From a checkpoint of a small transformer trained on Wikipedia: width 512, 12246 steps.
MLP neurons of a small language model. Each row is named by its layer, matrix (down: output weights) and neuron, and shows model dimensions 0-127. Each number is 200 + 30 x the weight over its row's rms, rounded and kept within 0 to 999. A neuron's up and down rows have the sign that makes its largest values positive.
A block is one neuron, or neurons of one layer that tend to fire together. After each block is what it responds to, as a language model described it from the Wikipedia text at the highest values.

L18.down299,247,252,178,195,226,181,165,205,193,231,170,222,233,187,213,198,252,231,187,196,180,177,228,183,197,161,234,165,209,203,205,192,179,211,136,162,219,191,189,212,200,146,252,201,222,157,174,231,213,217,187,193,130,232,233,222,191,202,240,170,206,219,178,209,189,191,206,167,197,202,279,190,248,205,183,251,156,145,203,243,208,233,190,203,178,209,182,188,130,195,228,223,204,270,191,257,168,168,134,160,217,227,248,246,205,147,163,201,272,225,145,213,143,182,185,204,206,214,193,227,209,200,203,172,166,235,213,179
L18.down463,278,189,198,238,180,203,148,190,206,268,163,227,211,165,233,263,203,187,167,216,185,240,250,189,185,178,189,250,218,179,189,168,198,177,187,207,158,194,180,225,191,165,226,275,243,160,172,204,224,215,213,179,205,167,158,209,164,187,199,222,200,239,117,266,168,302,211,177,233,257,209,162,210,155,158,196,174,145,223,170,210,202,193,212,191,228,165,178,179,205,245,202,236,222,203,176,199,186,169,165,141,251,210,238,206,207,183,158,206,207,190,227,141,188,196,188,254,186,183,175,225,160,240,179,241,200,241,150
L18.down531,225,227,211,167,246,191,150,176,155,205,220,166,152,140,218,196,239,214,200,224,221,224,205,234,155,184,180,186,185,225,200,186,229,174,159,149,221,184,149,218,225,211,135,237,223,210,186,184,198,257,155,212,259,238,157,199,214,195,229,193,260,176,175,232,163,268,179,242,170,182,213,191,201,188,165,259,153,240,232,205,198,237,184,181,247,198,189,208,237,257,171,189,227,166,225,190,178,151,205,181,161,194,162,189,195,187,204,173,231,206,181,159,212,209,214,186,230,185,172,215,201,204,183,155,188,185,199,237
L18.down1302,140,240,213,216,187,186,164,232,156,234,185,234,184,183,183,239,193,163,192,173,182,186,225,159,196,230,203,225,179,159,189,189,183,238,199,219,227,167,187,245,163,199,201,186,206,246,236,172,193,209,244,167,191,180,174,218,139,176,211,179,209,234,171,204,204,156,207,164,159,227,161,188,174,168,143,197,206,163,185,163,190,172,155,162,201,286,214,200,199,233,226,181,209,195,240,153,210,230,160,177,234,206,172,175,292,215,167,149,235,230,226,195,225,220,130,164,247,188,210,183,178,247,187,166,193,173,191,218
Description: Final word pieces that complete an adjective before a noun, especially in film reviews, e.g. entert-aining, emot-ional, humanitar-ian, trib-al.

L10.down169,234,215,186,234,214,183,195,232,235,156,134,209,255,212,144,155,226,195,194,194,211,300,203,213,221,206,166,219,193,205,224,184,230,200,258,244,199,222,221,188,161,228,204,165,193,172,207,199,171,201,212,243,184,249,268,174,177,187,181,199,208,209,176,197,238,180,200,173,199,183,215,167,162,187,203,211,199,144,194,213,196,219,211,161,200,226,179,207,174,193,260,169,209,218,193,209,280,211,172,177,179,242,202,179,160,195,195,169,191,163,187,226,184,226,210,181,190,202,218,202,184,180,230,203,197,212,159,181
L10.down653,250,203,200,154,143,192,175,198,183,229,188,180,192,178,207,219,187,209,155,211,216,215,229,182,181,202,212,212,142,183,212,196,198,213,208,188,249,152,235,207,159,209,194,137,207,163,193,190,181,205,198,195,190,236,244,218,191,233,213,202,181,215,234,206,210,369,199,172,192,162,119,185,194,184,160,168,206,186,228,237,134,183,213,134,194,148,213,212,192,152,211,194,209,241,197,178,197,211,215,207,201,202,175,194,234,181,229,219,181,234,209,117,240,211,250,213,180,177,184,204,197,210,182,208,191,194,198,242
L10.down1048,205,224,218,216,229,206,192,180,227,231,234,191,115,150,217,191,229,190,181,200,235,223,204,195,176,240,210,205,221,179,161,220,242,221,169,236,174,207,220,172,194,172,186,220,273,196,242,171,200,233,187,171,170,198,197,163,197,173,236,244,215,176,196,146,211,342,226,205,233,258,206,207,167,122,194,199,208,207,182,239,231,175,249,228,194,202,216,166,189,201,197,200,223,239,218,157,206,195,255,191,177,188,173,215,145,249,200,160,250,181,222,134,157,160,243,191,217,202,222,187,231,217,233,174,221,177,185,168
L10.down1251,200,251,194,155,196,187,174,211,208,225,180,181,245,209,164,181,213,271,203,212,112,216,210,141,217,159,213,210,222,256,223,225,205,188,150,140,280,212,226,150,172,221,181,153,242,226,197,198,178,275,187,188,163,231,167,225,184,257,171,222,204,212,163,213,185,226,213,193,222,220,228,182,217,252,190,189,152,181,217,217,193,224,206,186,170,166,137,231,182,178,218,140,164,201,274,186,197,180,170,176,187,191,179,245,226,195,201,229,234,189,179,210,132,223,204,191,210,219,230,203,221,232,123,210,180,130,200,214
Description: Suffix or middle pieces finishing the first word of a heading or line, chiefly "ical" in "==Critical reception==", plus Chemical, Historical, Both; also "both".

L18.down190,229,192,198,156,201,183,240,218,155,173,186,246,204,192,190,174,206,249,210,233,199,197,127,249,190,171,197,228,159,221,211,155,170,131,191,191,145,175,238,209,168,187,259,165,161,158,187,193,214,183,163,231,261,211,162,220,197,170,222,238,162,192,202,166,192,258,217,143,202,199,208,178,235,240,207,174,237,183,148,221,186,231,224,217,161,183,156,186,207,224,187,225,226,215,209,151,207,205,206,174,118,152,204,216,213,145,195,205,190,273,205,193,178,190,205,211,204,196,166,163,221,172,147,219,191,209,187,214
L18.down293,159,166,199,209,186,215,177,224,143,190,239,148,190,201,235,198,202,220,232,240,265,188,202,202,193,197,233,183,189,214,172,158,232,227,163,146,178,194,190,181,214,240,176,198,173,237,186,226,164,194,192,262,222,229,160,215,219,205,250,186,197,179,210,220,213,247,195,181,218,172,213,159,213,195,181,185,238,196,177,213,269,172,244,236,203,155,166,177,207,180,159,176,179,186,232,235,175,143,187,191,122,190,227,177,211,195,171,225,251,195,233,199,230,218,235,211,185,186,205,203,223,153,154,176,234,162,210,228
L18.down343,154,223,200,234,170,192,157,216,151,217,182,203,191,276,214,202,169,235,198,198,223,193,166,184,234,204,187,171,122,199,201,163,216,197,257,126,190,196,221,206,186,158,248,210,218,222,169,169,234,218,223,203,238,173,216,193,230,211,209,200,205,153,210,196,158,223,167,189,209,208,233,227,164,227,156,153,204,150,189,176,176,228,212,234,200,215,199,235,192,221,196,243,207,178,204,245,264,217,199,186,170,225,160,156,219,215,213,212,262,193,231,237,189,152,235,164,219,182,180,209,262,177,158,221,167,162,196,214
L18.down1275,231,183,217,243,192,229,178,236,196,202,178,223,241,243,148,165,132,216,165,224,250,225,187,264,285,168,181,251,205,215,187,139,171,223,236,239,137,203,260,164,185,235,194,147,170,147,182,195,123,260,209,172,221,208,208,268,148,177,226,251,207,212,239,207,200,397,257,228,179,187,213,219,235,141,194,252,190,188,229,158,216,175,166,239,234,165,170,181,234,226,227,231,195,240,195,200,160,169,211,211,201,174,198,169,175,215,220,223,185,212,188,180,199,216,193,213,208,248,186,236,222,158,203,231,191,241,245,133
Description: Final pieces that complete a noun, strongest for precipitation and weather words (snow-fall, ra-ins, Hurric-ane), also stiff-ness, concent-ration, and "of" after ahead/front.

L18.down211,185,185,174,185,214,205,144,174,211,233,180,176,166,200,228,268,211,182,263,226,204,199,202,246,227,181,190,173,183,210,238,202,201,206,153,174,241,176,190,168,256,214,187,191,196,232,168,198,156,191,219,185,222,212,176,217,240,213,221,223,203,124,180,163,216,359,217,212,201,237,262,179,156,218,188,209,191,186,182,186,170,154,181,192,202,163,210,169,183,191,239,153,235,156,238,176,206,171,174,183,195,218,164,173,217,208,206,156,210,140,166,210,223,202,132,206,195,192,217,230,222,191,183,247,185,215,171,221
L18.down316,204,215,228,216,222,166,226,189,202,193,201,185,222,212,205,203,193,169,232,217,158,247,199,264,184,237,186,237,147,206,246,228,206,179,198,181,200,223,186,208,245,184,208,222,206,240,214,138,221,177,208,197,222,207,204,218,215,211,202,252,182,119,205,188,140,363,200,215,190,207,200,213,145,202,177,223,198,199,248,160,251,165,191,197,171,165,166,166,163,200,187,155,173,185,230,187,174,222,184,203,229,247,210,200,153,162,209,202,203,135,157,202,127,198,243,186,217,192,216,230,211,162,225,210,196,201,198,162
L18.down714,174,204,213,200,204,219,210,174,201,193,176,207,169,223,211,188,230,244,202,231,191,211,226,186,225,205,241,239,175,210,152,233,164,168,146,164,186,187,173,213,186,208,246,182,194,221,220,241,251,149,205,219,176,202,200,223,200,207,236,219,179,135,172,177,242,243,262,189,212,202,200,177,231,213,195,174,139,184,164,229,205,220,236,211,186,194,208,168,202,193,192,213,196,223,217,191,189,225,231,234,214,224,147,219,175,181,201,208,261,163,159,200,192,217,235,106,188,193,202,171,239,170,175,187,180,175,154,212
L18.down1235,143,242,136,194,174,158,182,216,211,182,222,212,242,195,181,216,205,202,202,310,184,177,223,215,244,157,151,168,193,254,199,187,174,228,250,206,217,213,217,199,177,153,226,196,196,155,225,161,190,200,230,210,136,240,224,198,274,141,246,271,211,162,204,164,157,328,258,199,245,196,173,205,175,142,183,181,204,165,232,187,217,231,225,207,206,148,195,184,170,193,229,247,177,149,166,219,195,244,185,213,233,256,189,240,203,208,165,154,193,189,234,186,247,203,206,205,183,174,218,267,240,192,258,125,207,230,210,186
Description: Closing == or === markers ending wiki section titles such as History, Reception and Venues, plus blank line breaks just before new sections.

L18.down583,145,230,214,241,186,259,214,230,162,205,236,181,205,188,201,230,205,166,188,242,184,182,225,208,161,188,146,221,211,211,216,203,211,212,210,190,153,263,217,238,174,218,194,173,189,123,132,223,154,191,180,208,282,172,134,224,206,190,213,242,205,234,192,185,143,224,228,221,157,234,219,191,180,202,159,193,207,233,206,204,183,135,209,198,209,193,191,247,256,228,157,235,227,171,233,209,242,197,226,206,185,192,173,202,236,205,201,219,202,184,212,219,178,193,191,202,247,198,254,199,194,186,158,218,169,214,230,197
L18.down627,208,181,177,221,258,221,203,225,213,187,199,217,224,203,187,206,216,207,237,223,203,197,247,218,148,151,245,219,173,182,243,197,210,185,215,212,151,215,227,208,186,226,228,239,241,191,159,248,144,191,161,223,212,192,252,243,197,236,206,198,212,210,183,240,142,140,148,211,196,180,186,176,229,251,145,180,211,197,167,183,186,174,214,196,198,199,193,216,255,220,204,222,197,198,253,185,271,198,234,240,189,218,197,191,206,229,216,226,239,229,198,202,179,231,256,236,153,227,222,137,185,152,239,224,198,207,187,199
L18.down863,244,221,208,219,244,171,174,233,206,203,258,166,193,166,239,208,157,208,250,203,213,196,171,155,195,154,220,201,167,190,179,227,174,176,220,215,175,192,192,167,184,218,295,118,245,193,163,227,180,196,166,167,238,193,226,184,139,168,248,202,192,212,174,214,204,131,196,215,169,167,234,139,191,228,137,214,170,167,225,240,190,171,185,177,193,243,172,251,183,189,195,245,194,269,203,213,162,190,204,196,172,205,171,242,211,167,226,257,230,175,183,267,219,222,196,179,197,211,193,209,238,186,198,206,208,190,241,196
L18.down1244,199,196,207,227,237,215,160,265,144,171,143,163,175,173,206,226,154,237,221,216,197,194,193,232,234,191,230,196,213,170,207,192,168,198,263,234,210,219,135,239,183,209,233,267,143,199,157,230,163,202,226,238,196,253,186,241,166,208,221,193,175,219,185,249,147,261,205,240,175,173,177,218,149,212,202,225,173,249,188,162,231,208,185,222,180,212,226,190,203,212,264,252,174,163,192,186,167,181,203,154,188,168,268,138,194,180,199,258,236,191,254,208,175,251,187,202,198,218,172,150,183,188,176,234,168,245,222,174
Description: Pronouns and generic head nouns, often starting a clause, such as sentence-initial It, the one in everyone or no one, everything, way, and man.

L11.down1208,215,258,236,170,160,234,169,196,206,210,235,182,225,198,196,252,242,190,217,185,188,168,143,191,170,181,215,228,182,177,217,265,185,147,222,210,221,200,200,217,198,160,224,187,197,169,183,223,180,219,152,247,185,236,186,229,175,206,185,246,208,188,181,203,179,212,175,196,178,218,241,204,206,186,246,194,237,163,162,177,204,211,230,182,217,184,191,205,239,215,200,194,159,188,211,116,222,196,196,221,175,141,214,154,172,219,227,189,207,213,177,197,187,169,260,223,189,255,242,208,183,207,216,230,199,159,217,193
Description: Final subword pieces that complete a multi-token word, often noun suffixes like -ion, -ability, -ation: turnouts, erosion, incarceration, tunnels.

L11.down852,212,152,235,162,197,182,119,173,178,245,157,192,202,179,234,146,265,255,141,216,188,241,150,175,164,240,178,150,239,163,208,158,202,179,151,183,176,211,142,187,214,186,229,271,210,268,152,191,173,172,159,122,182,217,156,271,186,207,230,168,160,161,207,161,189,164,217,230,221,261,172,241,197,213,173,187,193,199,204,220,249,172,241,175,194,164,231,244,251,250,218,196,191,275,152,190,195,204,210,224,225,194,194,148,168,181,208,244,161,150,188,182,123,177,194,197,251,151,219,157,202,127,183,250,217,137,177,147
Description: Middle subword pieces of a word that was split after a short opening piece, above all ant in qu-ant-um, guar-ant-ee and adv-ant-age, also gu-id-ance, Hand-ic-ap and Qu-aid.

L18.down5,192,199,241,231,243,207,171,178,170,182,243,242,173,188,170,213,223,257,165,196,192,194,205,230,216,231,235,259,156,240,217,225,237,155,217,180,226,213,200,227,196,249,176,185,187,242,155,160,170,178,196,203,247,203,226,249,204,213,142,185,249,182,201,209,175,139,181,230,254,183,194,225,192,188,205,130,175,188,209,246,230,185,218,173,190,205,198,215,159,238,265,193,191,197,186,182,124,237,204,194,147,198,210,202,185,207,214,176,223,226,170,152,196,188,206,208,163,185,219,197,233,176,148,190,105,213,203,203
L18.down331,177,235,233,252,191,232,141,200,125,253,180,195,236,199,215,223,184,205,228,185,196,160,231,186,201,229,187,184,182,192,226,234,197,198,174,190,186,211,196,230,167,161,213,219,250,254,185,184,170,205,125,216,206,193,185,157,253,178,260,176,213,231,170,204,177,357,220,214,176,247,165,197,252,217,216,226,282,217,255,163,139,204,232,248,169,218,195,235,145,207,153,201,219,194,154,137,230,187,216,198,203,195,172,157,176,189,227,214,162,159,223,191,171,231,210,199,177,224,248,201,185,212,238,179,221,174,197,169
L18.down857,214,236,236,204,181,240,210,227,229,217,197,225,232,241,220,211,235,251,198,212,145,152,171,164,176,160,173,168,195,262,207,196,176,244,166,258,154,231,217,238,161,249,218,225,201,261,206,185,254,166,212,170,242,234,176,186,210,170,218,230,153,203,222,227,207,166,165,192,193,163,210,189,182,194,234,254,224,196,253,222,144,186,235,240,229,165,181,189,212,201,182,189,219,206,259,172,265,157,214,203,257,193,175,245,205,212,171,174,185,191,219,188,192,226,167,223,197,285,174,221,156,240,170,199,201,184,212,254
L18.down901,158,197,194,223,245,186,153,174,209,257,162,227,223,183,200,229,223,199,236,194,155,221,184,211,174,136,192,194,173,150,172,208,164,131,208,193,232,188,220,216,166,200,152,242,185,222,174,200,233,155,176,199,254,235,186,141,176,252,234,161,195,207,231,239,154,189,155,137,187,212,183,193,230,188,224,207,203,197,214,214,198,191,199,218,245,252,183,184,164,149,235,200,180,171,146,230,200,219,204,205,190,197,196,178,218,187,196,197,228,208,200,229,218,153,218,179,259,239,210,187,142,162,156,179,219,212,193,172
Description: Pipe separators right after a number in sports statistics tables (e.g. "38 | 15 |"), plus scattered mid-word pieces like qu-ant-um and Gal-ile-o.

L11.down840,194,202,171,222,181,214,186,213,184,170,173,254,192,199,246,192,185,220,181,194,197,199,177,188,213,196,215,186,196,193,182,227,191,199,168,252,209,207,217,154,192,213,228,227,243,237,269,210,206,171,195,183,181,237,202,208,155,203,218,188,218,141,206,216,210,389,200,160,193,218,178,209,196,197,167,221,197,156,236,212,273,177,182,179,206,178,222,194,210,180,202,198,202,233,209,202,176,197,204,233,173,172,228,258,177,235,189,223,231,185,207,169,218,134,220,214,275,209,199,175,213,226,235,150,202,223,132,198
Description: Adjective-like modifiers or word-final pieces completing a modifier before a noun, such as economic growth, architectural heritage, emotional film, and name endings like Littin.

L10.down417,175,255,249,230,185,229,219,153,179,183,251,231,217,213,205,190,188,206,221,191,220,158,130,223,249,217,186,222,224,188,253,188,219,171,207,161,175,229,169,182,165,193,178,173,190,212,197,202,219,231,204,218,210,139,209,244,182,174,184,202,197,213,199,210,213,263,237,208,175,230,183,177,164,252,194,189,210,202,194,170,213,222,178,222,136,186,165,157,197,243,199,141,167,245,234,187,246,224,254,203,205,204,196,192,218,192,194,163,201,171,152,217,218,201,199,237,225,228,155,190,241,197,242,236,218,210,262,244
L10.down637,183,181,162,217,148,175,221,165,222,226,161,182,176,200,128,208,231,222,247,219,230,166,190,180,232,205,148,196,186,175,155,216,220,213,267,246,237,153,138,233,231,112,236,190,207,210,223,251,216,183,275,209,191,204,169,210,162,189,222,160,164,237,252,150,167,178,211,217,202,183,211,164,152,224,226,161,229,200,207,218,167,159,215,224,195,185,237,206,224,192,205,195,206,173,146,185,209,188,230,191,166,193,175,175,232,183,167,190,212,235,195,190,216,203,247,217,219,247,178,250,187,188,162,154,169,196,222,195
L10.down793,214,208,225,202,186,173,181,239,164,226,190,181,184,191,208,198,226,214,174,190,209,139,231,148,185,150,207,217,201,262,210,200,187,183,220,205,198,212,182,230,227,181,238,173,183,182,186,203,228,242,230,201,192,157,199,166,224,178,195,205,193,239,225,204,201,425,222,213,227,205,202,218,186,201,192,224,244,194,225,166,205,173,200,173,194,212,205,207,219,218,261,208,228,201,179,222,215,131,187,206,247,193,186,233,215,148,187,217,154,251,262,215,214,241,144,199,224,187,211,219,176,176,192,200,182,191,207,164
L10.down1183,226,161,213,220,222,198,135,182,231,253,225,208,206,201,241,196,201,136,206,231,210,195,203,218,298,199,170,131,176,129,189,211,227,212,208,164,218,196,212,205,227,188,212,205,202,137,196,199,218,228,172,183,198,126,235,216,176,185,196,245,177,160,235,154,226,311,213,209,253,228,193,176,186,162,155,205,193,224,183,179,230,223,177,214,212,186,195,228,184,206,205,189,157,216,186,244,199,179,231,217,191,161,205,177,216,119,188,203,160,178,275,261,269,221,229,197,235,203,182,150,202,170,218,221,225,203,273,181
Description: Opening word pieces of multi-token proper names, mostly Man (Manor, Manuel, Manila), also Per(th), Kon(ami), con(vention), often in Wikipedia tables.

L10.down475,182,189,154,167,236,174,176,182,271,237,216,191,160,233,191,243,178,180,197,180,178,258,224,219,166,149,192,196,221,219,137,199,222,198,282,203,223,240,197,196,209,138,229,204,188,227,237,206,207,186,193,218,212,195,244,195,144,184,232,205,208,115,196,187,231,339,196,163,178,186,221,231,182,197,238,219,184,156,215,137,247,203,190,192,216,186,206,150,213,238,216,229,190,246,202,217,156,188,216,188,136,209,205,157,184,196,208,248,192,206,238,202,183,185,165,178,189,163,201,198,179,232,162,233,157,207,262,185
L10.down643,168,217,211,186,180,155,252,180,222,200,186,181,181,207,197,206,288,218,240,256,199,205,195,204,204,162,203,229,190,172,182,240,185,153,200,172,202,218,169,168,185,268,216,180,179,176,265,211,188,221,232,200,180,180,202,213,240,178,193,205,203,79,236,183,208,305,238,228,175,168,196,211,241,247,165,224,239,244,204,155,174,219,175,206,208,197,209,170,222,245,233,191,219,214,186,218,174,228,237,138,193,232,241,156,116,128,190,222,202,229,201,154,151,190,243,190,240,190,221,220,196,216,228,149,186,225,243,220
L10.down924,184,220,181,238,155,206,234,214,208,188,233,200,186,258,192,169,192,167,222,234,199,184,204,125,184,176,196,196,209,190,164,207,198,193,225,224,200,190,223,167,230,248,228,229,229,177,247,189,234,111,173,209,217,172,228,209,181,191,272,161,197,122,203,252,181,314,231,150,164,227,205,263,223,160,206,262,245,193,237,156,202,197,192,194,133,197,159,195,221,166,215,193,216,211,231,214,230,251,255,193,204,98,209,167,165,137,208,194,210,165,215,175,189,197,244,139,186,206,158,187,229,249,245,166,176,221,253,175
L10.down1314,169,172,208,213,219,205,216,192,219,205,209,158,240,180,214,226,151,206,170,174,260,217,195,218,213,187,151,209,259,197,236,209,158,227,178,170,191,176,165,215,181,207,199,190,187,199,239,177,231,181,197,250,142,229,241,171,182,181,232,192,181,164,214,189,232,359,185,204,230,213,190,109,183,156,204,222,212,139,243,149,221,232,202,230,190,200,192,287,233,227,165,171,210,208,200,177,211,220,196,209,196,198,213,196,209,226,217,199,191,176,195,157,242,175,178,206,165,221,156,222,251,216,211,192,188,217,234,175
Description: Closing equals signs (==, ===, ====) that end wiki section headings such as "Background", "Stage 1", or "Soundtrack", plus occasional mid-name word pieces.